{
  "num_hidden_layers": 15,
  "hidden_size": 224,
  "num_attention_heads": 4,
  "num_key_value_heads": 4,
  "head_dim": 64,
  "intermediate_size": 896,
  "vocab_size": 2048,
  "hidden_act": "tanh_gelu",
  "norm": "layernorm",
  "norm_place": "pre",
  "norm_eps": 1e-05,
  "positions": "learned",
  "qk_norm": false,
  "attn_scale": 0.125,
  "bias": "all",
  "tie_word_embeddings": true,
  "parallel_block": false,
  "init": "normal",
  "init_std_qkv": 0.03,
  "init_std_o": 0.0,
  "init_std_up": 0.03,
  "init_std_down": 0.0,
  "init_mimetic": 0.7,
  "optimizer": "muon_variant",
  "learning_rate": 0.0105,
  "lr_mult_qkv": 0.5,
  "beta1": 0.93,
  "lr_head": 0.00522,
  "warmup_steps": 200,
  "schedule": "wsd",
  "decay_fraction": 0.879,
  "decay_shape": "linear",
  "final_lr_fraction": 0.0,
  "batch_tokens": 65536,
  "max_seq_len": 512,
  "doc_mask": true,
  "train_tokens": 406400000,
  "max_steps": 6202,
  "dataset": "wikipedia_en"
}
MLP neurons of a small language model. Each row is named by its layer, matrix (down: output weights) and neuron, and shows model dimensions 0-223. Each number is 500 + 25 x the weight over its row's rms, rounded and kept within 0 to 999. Numbers have three digits each.
A block is one neuron, or neurons of one layer that tend to fire together. After each block is what it responds to, as a language model described it from the Wikipedia text at the highest values.

L8.down43:481527488472514450497508490461470479475486471479531468477522520541547492491524506507511484497465550523499498466499470520472503512496522482501458520499508525509486521485463492503466477474486511507452486472482494514495509494522533494499513509493532501518470511524468503491466536454529482486513489485495495494506520571560496526534480541496487489507465552499475519566470530510498503532535530481557509497506513513493471516495523461477473478529470519510521504516468460523499487497472467526492499522500516475483513449482518489515498542518540515499514513486534469491555466497448530532527488489491508492543508493474509519454556462501516573493496520517488495491489473495499445504470
L8.down61:498471526482528491450542483477515486493475482495559531513456505523489476481507457531498517499492513524503511497467472552513499508529505490487491509514510480501528540457488486502519521475530497490507461458466483471508487499471527484496519523503495477494491554536521514502483517456468532491482551529515485510493539535480467495516515508456499473519527478538505512484479493481510548524531466500485510477513469517509503566523492486483518489534494547480544506528486476505466494534464483497512446526501469498483486469493495491480506522486485518488517469516512460583490546455522437527504503509507521495517474504524524503483524482476523476450500453491503498463541477494516476533539
L8.down95:524506550504514463507538515509500524475501534480564507519489501460493502487446466480478533483477499513545484516508511457506503499428503483527440500538532519467514494487514486499501497488496513543510491485490471512447496484494459439512514553477490482502531493475514498481513523485478522512499452523470489486513477519498494501471539488465510513519483538457496475472515494447520552507521502483469458480485547508501491487477548516474483495496455492478487526492490492495530493513511533498492493531514468558509521488478494517539498505509492539534496494450485479506508484486500507532523502490524504536534487512542542542531504469517487529493531485465489494449547458510521490492463
L8.down159:445514490469493525446513477491490493489509458506490473461494482496497497513468484542504461492509569469459510494512537488493512507509525521475471535489486462495495527469479493515459499505560529523537493516479505500491552522490461453548508509522522535484538468517470518483498533506518493490562497499472503516483491516495516504518516494519491508485473497520536484491536502496540510487539484490484463489494495461463453487495525464525544512544518495410507533539501513533495553504508462504501521505526528486511541512497532493516498465486499468541501511502501468510556503479499502459443522528503504471480478477514485470478525520519524504492485500474480491500512506545477464503510
L8.down467:478491562499485519480470496501559515508507508456488506481473478508498482476507496481474514519470526484512474509536514529465533518493486486500505456545528483523481507475528476497491501479522485512510496507511468490509521485475495492530557533492565506506517491483524501499468499541449517488524462512524505480522462478452512516525510490471494540473485510488499500513507524483470510510548486491517500460512439506498523555521490494503500497561522502500435473500503563470518510523520488518469511514515515489494484461510511458508511475471523505461481526546512461518489475460521512494499522521568453503474495477469450464536497463468512459525515528511485521498533510472518526504467
L8.down733:502527496518508486514480517475489518477478496493522513520497495467460536498519430527461474492532547484478510458535534508516517500493515514501486495525503478479498489438516562547497492514520488432549503487469504456483481489526452483493508513545526472479486524532505513473456525493470504530488534496463508471505463493462514490524547506482542527512466490521510507520482469477495524507481507472524499471492479495445520561496489486470476528523498499500508505470493501510496529523516479484518511482539506525555484464503524466505511494534507540524477491518532482510526493455473487452518535501520485469486519539526545489466458528508488541477514449505507515504522471484516494508505
L8.down737:470490507513517494503499529480471502480499490516523520478518540528468479505506465507497518497464482541525501523507496477513464492530468484501526481527519474495484470505477486476517521480505491534512456534468534489492471517519442487496498499540544507498480513524522519453521570519536517557518516478447476518482512538521443485496493507536530499506494477538486476442472480495491527467507479522503499504538521465522464494463529473493490524522465513502543482525524475497476472505499512509517493528534500499524537513488540517499507512476511508504520490499428492530463531490522515508463528479467490488522510467468491456499479513496527476497427510476500532519444543548490508505469
L8.down812:508516478534487538518480515453501487508503505507516507519531527548465531491516480543521498481486518524476483518509469494504480468494537473500481514506493467478516486521484457512505480515523500490511440472490468471479527530473472488556491470499525487490483482509488491515484517502488506529520517480546508488547485495513529507500467517546464505489487482502520520556453507507486517517495463505520490513463466416464482556494532525516493484529487531442482536501512512519515496478508482505544455513563505479480507504489508515515524492464550457448541525534469495516511527515522472530531510510513506458507486445484519492545498530498502505483476480500517500502484526463474454489466
Description: Final piece of a multi-token word, mostly US state or country names (Missouri, New Jersey, U.S., Switzerland), also loan and briefly.

L8.down101:493553557498492501447512462496543488488478514459495536489470493478488496527486510480497509523522505468506499527522477496467493489465493537492447521518481555517490478484491542534527476493503502521571509499470492501532484492490508476499489529539511465515507506474536491531513502478497502505524505535525544517475475522494489505517516529484507551521481523499470485466467495536486445487443502504486507464505500523513472464495496511524451501536520495520491513451514497459525517521499510517527496493493512536492514470491490509458501492514499504491479461479524511502487536490513493474546517500509511528482511536485471490515537467501486494476469442418509513487570476523492484566525
L8.down165:476528528499491464516495508529545472518525541537569474508496511520487541514498527489503506456549517499479521482513514514473542488507534488497517487503545486553500442459453499499532513514514533478497518506492492519477463468541469500477502506498513502524541485456482500487480486471496508490531499524473473505566507492485550516441513486504460539508515467521492507475505510496475456499529519492531519536463511480500498491477474534493489486528459485475487438518486472497496504540510520479482478517467515551501494475465508461528471493465495535526499502509484516465472499516551471528522501514520497518503513494510493443491485509464544484490491511513471501456515445477505489473498
L8.down294:514510537467513480489514471500535459502511475505520457498532542464487510478520514510480517554460508541465519500509517476533514492498518497481493479471511495482529482513479502506518583515494490483467519506504521468440503498521486530496535480486497552505512470506514453535546494493461531486497514493489461504512498513477526459467476505504489518471486521487532510517461515513467475541520526527546539496482512512514493485477494530500449541445468495496510514465507507486466460503508479511495478510491513497492486467491533477550531498488476447516481498516487511446483511505469492539447528523534537509498512493526502535519475539460552495481481473499548494484480522481499507449497
L8.down313:518488503566520511465500453515471469467467524460479503493444502508513561483502482486500506502536528515495452465502496517477495542496536476521523467486555522511516507503501464484475517472497544418473460534482528476474517504522492532508483478553484483492482513461468497483449517540514499471499511474466512515497475499535489513471503522549484498498556494498561483505509510478491506508505468517511502526522512526502515496487523515468483486529463509539503452504479493502496507504522490502498478536497480504505505505529506526478476504495522539532488555523497486526502472503475495463536495520516481534523478519515491532514500499487487451473510469455492541469476519532518557480515
L8.down531:528495473462472509545466524492548516454531479432511524498505491451461468514493491490510515490498467461502474530550494529471480441500493485497514477489496533470513503538493517455490482482465462541517485512468508480445519540535468518494506494508517499450512502447542514523552486503504500515487494576479484528498479480499547497502488474509501496503530500554514489490478483525510492520545500496481510481469517531512521525499501527481492531537462535490507506512473514513498506486523489499519499509480452473494481498496514516514470520511534504528510511473553480504497509527479482515502539494493492432531527518536501474536500482468491459465481515515469519514491455488469528507500
L8.down596:477554503485544545474521507480469474498434466510510507557491477507484441515491524489470556505441484489487502496524496537538506458482509493467487483497462487474505509507505506513458475502480468511549490512549510499507523469494505494498491530565486491457463462498503551504515515479465513487482498514531515507515498503486530483471505468514509522473522494492537495501554525539478458500491459520501480517473510539463477535516507493493533465513515531522544503515508557470474489468478476471497533502503503497502505489489492495490549488511502454534538492544488502489446498507506506503538517540510500494484511493516481541481491497502491467495501452523516511471507503496480456545539
L8.down732:509524519527470490494554493537488558486501485498497496503474503501479488521449541473526482515550450535498499504492477521531433457553519537494468517465473474484525540477450512489530524500517499539487513485510480520542482496461525461500497537512488528537485521553523526507532534491559488480512493488523492497516508497461488525474508508498491465477477483486526502503528576460474479460466486485507515496501537487485521477505480492484488530489484558537502458527479490468477501499509500484518460474491526526487536483526509541467481512524491490548506481451524507459497535514528490495517510474466461502480504501478508486485493503461495478517478517505512524475485506482523499473503
L8.down767:484522557506472523497513493492498544500517504510489510478487460520519488473505518515483479473471502490549500515515510490512480507492543478492443536561456510530498484484505541550509448544513458506516465492480505535532520492503468455503515508480527546490492520490498478483491458489542533495530505463529520490493508494512438498503505490500501540513456458500491534488484519471518501496461517494500468468493490464468446488500485551524505519526519499503550508477493524524529510478515464482501499521449471521478541490457478524489499485517512510502479479493496488470500492496454489476486528531475560486535565472466469471498497499542482523536538483521482517473526502513518475501509
Description: Ordinal endings after a number, such as 17th, 1st, 38th, plus mid-word pieces like th in athlete and birth, or id in Candidate.

L5.down752:539534518486498449499476466498528526494465529490530474513474549494520502502509501513472513538477498484486513471521523552494508531510452506462491505470493477518520494512447510511506516513451521472537506494515483516481466479537454488500482483442584519493527485433507533506501449506466498507518541530493518536533479507490528540468469472518512475499477496498518491523496508506496511533468468493479542488477495564513512551458528494468498519548520473465472510503475491493510500566490491468516547478510469485502490492505526519474496450498532471500538520472468465484485541481515513478496491478533489515516516468503504500465529516507473494509503512506465503490514494486510508497495
Description: Ordinal words and their suffixes in sports or competition rankings (first round, Second Division, 4th place), plus scoreline pieces (–1) and word endings like -ist.

L6.down87:487507465504547519530538479496522515468520551524512461515479489498529556488521516475490528466549469524496492505496499534505479520539516516521510501506520504481473553551481505480470505485510527510524500484476505523546490485439516475511466483506491487516470501509530434478479480499543485459521474519438481527498509485536483493531527512455496514499493523523489506471516441539525504486505486527492512521526506481486478478455503493506495470542500494510468521500462477530545529469565479501513507535515468475504482473485537494476473515537498478529491499480500470449492508504560516491465496461506485512522500504505485495489484489451515515480486493493458541544511470489494495466527
L6.down115:491506520467512501555472485491555467490532525529487487516502513490538532491492510464461499506523513505468495508535501502481526525484537494512513514484500530551515531481532482521516480464527478469493524458544512498542476504487506485496490504503513485491472511477499484492465449502481498452537489522494480508456507449486540498540493529492471517532505540488538476505471494525520524503550459511507479504498487572488544506495477541526421503519484514503476522464514462495514528464511471503520479522492478487509494518504509446505473509494501527492505527482475480474525503476541473463530517487491522490517471491460519508516473514530505438508513496476504551447545510466502504538497
L6.down347:503506494515489470505505496540557500464528493463505503522498535508546493500512511529527500484514528517519527423488489483508525529497507470502465520496479496503511503502469496481481496548456522540482526501419498466545510528503521534492520491510547501475495481507520517511483512520505523484473502477509505500478508490479513566512525508543493505511463459535512507538501500549524530479543484495545490462499508495519514485499479494446480460501484498498486491504542481488522504499510494501450478483530482500493463463481474531517467552447494505510500504485513496517521487473507509495498463508525499400509499484501498507512494492504503435505484524498543522466459488432489507527512
L6.down418:464513482508502506476487472500475486489489510434493543494506528476473477481506552531496502500527518507466501480495491533462528494476468484503547549463512526565468492483513511513532468503513537556553488533482473510493505546537481493534522534534520477478507482533490475523504493466519526481531529473457510511486502520497501535500499479513517469476536521482509497530535544526537532483506509541527514471486499540480472487454478520445514496550515474503488493518486500427463512501489473520478478496485499489498543464482502506496488505465464499522495506513520443500483528466506493467480523538499509460512489521542479511508540482478527502500457499500488489502448518484502487489496
L6.down442:449512504524529482474472497513515500470498492481461497517534536472506470465505465494507504537520543496484489491518478450513512526498509538526479532442501465525476493508498492502486454519504511524483485489497507481501483523494456482540453520535498502537488470524529508466513472473499504517481475554491530507502479501495507486481530531470519536501497464514537500463494473464479548505545455511521493502510535518514490505473487517463522473509491485490500478515487499458534477534494481525473514521485509498530574505468518502475473483526461512477478479444504478500532525497476501519551538495523490473506470529496464527524509544501528506474435506464553548518539518480506515492477
L6.down472:486520536522489517471518511452498509478491503513504509503486478518512507476485443519479525495501546430481539480503479492494535530489559493497505517507512538552504519475480546505445503497510485532554488510494509527501502482520487504515519493496524494487532531458513545516491510489472507548473540505477476509517516521481536474529486476456462477469451494467464474545513502537472481520516495516495486448478462472526500523452487487485511514512522482492527524521503525499483500501509488508455483548471523499511487471430509479485502497442475493496488518520497484526510512461503508474457534505465538505494463520471531508491512444497519501527558496530540523505510502510476489529500
L6.down744:519532523456467530471453496544512493485499482492495508536470496514491511483440502559488487534472490482484536450517475487466517501502494488515510512438542470524489543480473532502467497524493496473549484500484516484497528493493479483539458508558470490526486500484472491480480488520506486508535488523555518516492513488507484490540547522510533500460511487491540520506512506474501536460488501493494458495491509528488498527523498527520490530541504504475510457541493533522462482473543491533525486504501515532478514529526522492493463527439483487502507515521482526559483567547484475473492495529477508477510470517477503489500506546473503468494489470461501519485472469476515483512505
L6.down773:527505558445484530479493508469504478482542496522494466515484496468463507497492505501461502511473482477539494539503515499502525503484505498496517550472518447533495485546510507494508495526442505522530500475506498503527503522501481459537461500518477497451488474481479515497486508449508451506513478499542526497507527481463518498543474497559488492482486494536485516517488488500497474528498494529479491477454491493483513469498497478502510493548543536493499506483463529487472567488533464544519514473468540490486504467492500472466549509494500558494523466460501467520519553505462474472473541502506525522534544521474535530484498534478478524491513490507538506502493513487514474463486
Description: Last word piece completing a multi-token place name, mostly US states and cities, such as Louisian-a, Birming-ham, Arkans-as, New York.

L6.down92:489546516538456518470533512512492496450495505505479499459518497506479513550532504510491495470527504491498520551486507479507539524521511469501422482489488534501465546527522480478468532526529520467513488475487493500488498467513495489497439504480527537524516540494529507487512478490510525483516522503485485487500523529492530503507529475520471499503518507442489499494483499478483472535500501485499482472507486483494539544498490507524540500556492446499494513445486496480503471497491487472503497496532502489498535442512500543427474501535504476504491461505471508470483463509491489493491490547504507474501548515525460528535520478553426472535524498502518472511512499542491508541504
L6.down105:500515485491515443486524509512527534487457508520504489503471526497462487498459460519510480496481513503497533445482523469506490506530481477466529527523526500507533491487486490549489473527479489520498510496486537547493455519494492515491476472489505470462482508471505531535491483513481507483476471552504508513465461471462539478506484510515510472516484451479514490518508529489540485491487555483468473546515476486507505528500518531542520532492482442494542500496541506460453514517494478516504507476488516519498527506451461504553486464527468511482539513469493520492475535507493442508517520515532454512509489498555528488503525517528480469445509486505529535498553479527492486484528
L6.down156:497484483476531483524509484484476502530520470453478523479531512508491513462490519505514459559488501479524541529517502505546528523498518545432528523497482493522489468473479518511512495485439522519482452494499475486497485488562548503496526480506541517482493497529545494493497495496497455486509536484481499496528516533474482530460501470508500521482506487490470526525505565453513529496526495469514492474522474461502501478505500499457542474501502522521434476512499494451550470523482489488485477508449462507474483509524496514511484540505510472506557479484557491485504536506511508501525499518508522512486517490511540487529485450510483484537495467501507468514489477517496495554465
L6.down249:490512512503506497523546561517540466504484507507495466493507498515489501535540512499460482529534493469516506452541511470483449487520496522513482537476482506497505494516547528493517550526486482484458504516514501493509485494515513490508519493491485506473475466508481531471464454509519517494504478533490484493501456532484532457491472482542449519499492531477519497580545467503492500495537499485467493476423469470494467496507538487440523491540481500503523456537512465478471493510480499532553506463493519505493500512484499484470538502519542487514534467537500504506460494503513504524510499553516483520501453479478476508507451513482526504522518509484535483511503485503518515486449
L6.down428:559521524531492497498481519503470507485507537506540509481489527531433558474451491540502508527508439476537502510521475510471493531489472492497517463476474552528514505548523529500483492476530462450528499509511497510490484503461502495502542545499487457497495506516465496443501493517493505473509515477508512449497427464475489528487498492484510500509491552443481520502475502520498468519513462514492475555484514576471532528506493458460481458478517518515506520548500503485526494494504482480494484516472484522473518493509462517500461485496489484529496526506469485504480496544514481483534515524513479518488479488525513500514513492467498510515502517504492508540544489506491476540486
L6.down649:491522540466509516511496505485516510492548496467491500567494512474488489515478525501481531548500511531547499476499496507478503497511509527516481453488504435507495456486467517494503527522544518550516488486467530500522509518494465479525474494525487471487470519488504512495544485536508450486491549446519545503508506517500510472550456486496503499485519510483493534529517513513474516456478529516441500509464492518558478510505474497501458505505492525536507462535517505466433501511506532494488493464469491454525477524490491549503531458501504489572485470497506510489501451536479486542513494528513517496520509467497512496482516505512509527467495472519486473463473512475541474497506
L6.down727:465511499539498472476532530506565483519520476488495466511480442505514489461462512513489538560513512484489493514511493479473547493507544476473505497542514479564498491448526522448462517510515493515505525532474532482475528493482521473475525437501489496486487517505491500487462517528468519532501474509488494555459492531480522490495513478470520468499475481505465535506508471490537513505481532467478520483505489460481463542448487452494516515555453472480495528537510514474497489499502505468499479530495497492509493508503493493517478472524507544529516508502509553542467544519532456505532533476489501535495486471502509490477526482483515474476489495503503520487543511502506523497524
L6.down749:488466486478523458533482462494510478468464530515487481449547497477564487538515557511512472487469494515556523503482490468495521488483495562501481498516512477499486549494539471473496488486511526467508502523491484504549489501468458512504476484520475545480514492475532504499518509542474488505494475518487467516515507496535463465501496509468502519498493520491465495483522489508490492498500492526488513491477509527460493508501564505512546498465538470536486468509551491520516490523526571490466539520497549472503490490519505483560461525483498452550511494485485536503518497518440497458481504523503477521497492494456500465485513508500496481497492525470527476538533523503491484503474
Description: Ordinal and sequence words after "the", mostly first, also second, third, last, final, as in "the first round"; weaker on mid-word fragments such as "th", "st", "d".

L5.down636:512486506512516522513453501517533511510545442500496476510490532522533475494477484490500490494508548515474526522539506474486537540551499504484509524514478465459477518529486515539534475506519467498533481505485490499526479483507515512513505506474479515461486496466453476532496520482493475532533504474489488512512517535449464507489542528533452504515489493510472463507489495513560513504493503485523525487483488507494531513508483491499472464531496458457525475492476466493479549453522465511527510514473538536453524509465494491544495550472419486499469494535461476506526539494516510525483530530470486464527471496506515511507495484516469527523479475502552479482492517471538493482487
Description: Final token or word piece that completes a country, state or city name, often after a comma in a location chain, e.g. Sp-ain, United States, Ital-y.

L5.down325:550557501485477536472493486516484538470468519496484542491459520523456537497482489517475504471495467484457522497507442477551488450479484498475517490476535495488555480492498467508515503481528538520492534497526487519475496547537475492493451509494487486516473514533513516484487492548502555456557507486504462489465494507518526501516540493539492474492440464472506489479475537491527495523456493541499471494489534502498481488511487501521483544532529518493492474486485497464473494483448520519521496512507530502497496507527502448515525465498521466509520529506495475519481549507485486488495456496513477506504479510486527483497520501496546490507520547545461472543516478493511506510508
Description: Mostly the pronoun he/He/him opening a clause in biographies, as in "He served", "he was", plus subword fragments like im, am, and, ill inside names and words.

L6.down224:530515502526489504498473510534567498489488528497477527462533468472489517448501505520530537519496494517533480486490510491450509523502495497483511494486513492528547528497519496478449492508500550521487547509479520485526542540461471505507495477531531511493508483478479506497547518464499480473451476514513505521469479473479476480479458512510476534470545504488486482450467484453526509523457539478550508530495501522466459491506490483552470447521505503517509492493518501531439498507483508535486480495473511493488500481516503476544507509501483462516513505508512493537492499526487466533520513509527566457488519491465484503535522485536476477474508491446520539464477525522514489495525
L6.down266:529504507473508497498499505518500490430472526501520510496463499515520524468538479429458496504488514425496501518475471475489511497476493510555484523477450469480499445457510528512483510558531510539483520508485489548484494514453512487514523526532531488507502511490458509502515501507496486511502533511502482504538500508520507499483485493486536494504533489527498468522481491463489506476482515478503445527493521503470485519484468504513439511493482515502467472523492513541472499486485574481494517469476526530487493503470504478450442522490499514501508509527498531534497534509477459510514496496556550514518512484494531469501512508524572524517499472498503522510551473494477512482526
L6.down291:524528530488522490487500501521489547480496508497508550526514542489511478486495474449498502503528468488433502495498519508526516510485523505492495470455431458483490483544498523439517515483486512484483493542503478519509564497452493507513493499499481506460517445476439489487497531501510521545503475521509495519472521497439479465546478519524511496516519466520490438520532523510492498519519490542536500507488497503526512504546457495532504480528476519527508504455521487561536501500497488490502496537525496486487547457497534487497486491548506459498459505525492523473531495521489489496522498488548525495487505494490517480538490503531479465508468496533517482489479510456471472483495
L6.down293:469532535477507531482503461521522505508495499509527500499463558487470523474490515493488502508512461520516452481451502515493510493495510457517504490528474515499465484507518543579504508468513519480508489515508468524480500519513513565477510519499495523553502497467554473507511545517493553461465472510492500477461512497490474532519494500498469525484566481490533509491491459531561470506506510500507511493521512503488473505516490515458522492516479458482520526494481516482471481492487474508501510492461450488474476494479491515493509526480486444550476510530499461456504487495504475523492462531519576503495542504558502496496533486510494485511511482506484510525492556458527476515491
L6.down436:477482540447482546459495471527507442468529530476461519512520495488475471491518487468465524485503498472447513485483539522504481477487523522516432466505504512514541497534504515510524501506512497527505484492481494524519480524533510494506521480485522493533526448467537456508483481466512537524551496502517513475495540506461487454499510483505516538483460475498487489483559530509490491537493490489479504495531497493516523490515494517513500517533489476446529480468444520510483526527521509498481539519464498491502478479479506573435496491513508509498503546496473471491464493514479512523489521513545576534505508518470516505497514503483504518468517474515501486472522521506494488467527
L6.down563:475440480555477552472490471482498485504511540466498458533524496487508511472499440504493526498508512494546528497485478491505513520536503488501522472501498472528530513493504557513485529488506532424483479495478466479499492460535500505488475472447537486520488489497491536518499521489445542511531491494515487500527487549501505504503499510524515517521517536502494534503488540469497498454479467471507520450509468510500485544549539529478494475509493517482506557516495502500477468489474496503503496496493529500488484466536487526563501487536517521477469489541514512488491508459465496461487494509513524461479463512528478525517474482522515488489514519541517535441486496520490454502534
L6.down678:502516514474513530509506492475493506491452472484462543474461507510478475496512465520530481505484502533524546463499524466494568489520522520472478506521491490544500499490479504494514475531475452478510490486491554529484508500500485493535507542535411475493491458471518478525470498558487503501513512545463496481489495468485531487485499480492472508503486495492497502520511530550527472488453498474490519565505476552488506494513511498512519507495510511482485469470508530516490500517529550501501507497485521524472472555529527504480472482511531522533489499476517459502468510555481473521497502497470530466514484481489536519540478489475555514547492464513495484482472479458468516490535
L6.down858:507534478487487528514550501488495526560537482517501552523428511469531546474492481529490543475522502496498513485468484454541489455506479497487491541519516470504490517488447501483455510484521493521504501528538461443467516512498492535525492506493515498478495482538487514503543476462523486471481540545498496501501493497486523489502479501477489507552478456492464513521494526547503486483471501481505448505534509487467546470478504469530533499499499479490534467499470485514463514517486492470461482464507536490519508526527492504486538462525537505505499532469488499478459494483529502506473480488507482500488536494466501515489534504470462445506521478486508513543511505532528468533522
Description: Pronouns and demonstratives that open a sentence or clause and point back to an earlier subject, like This, it, he, she, often completing split tokens such as Thi-s and H-e.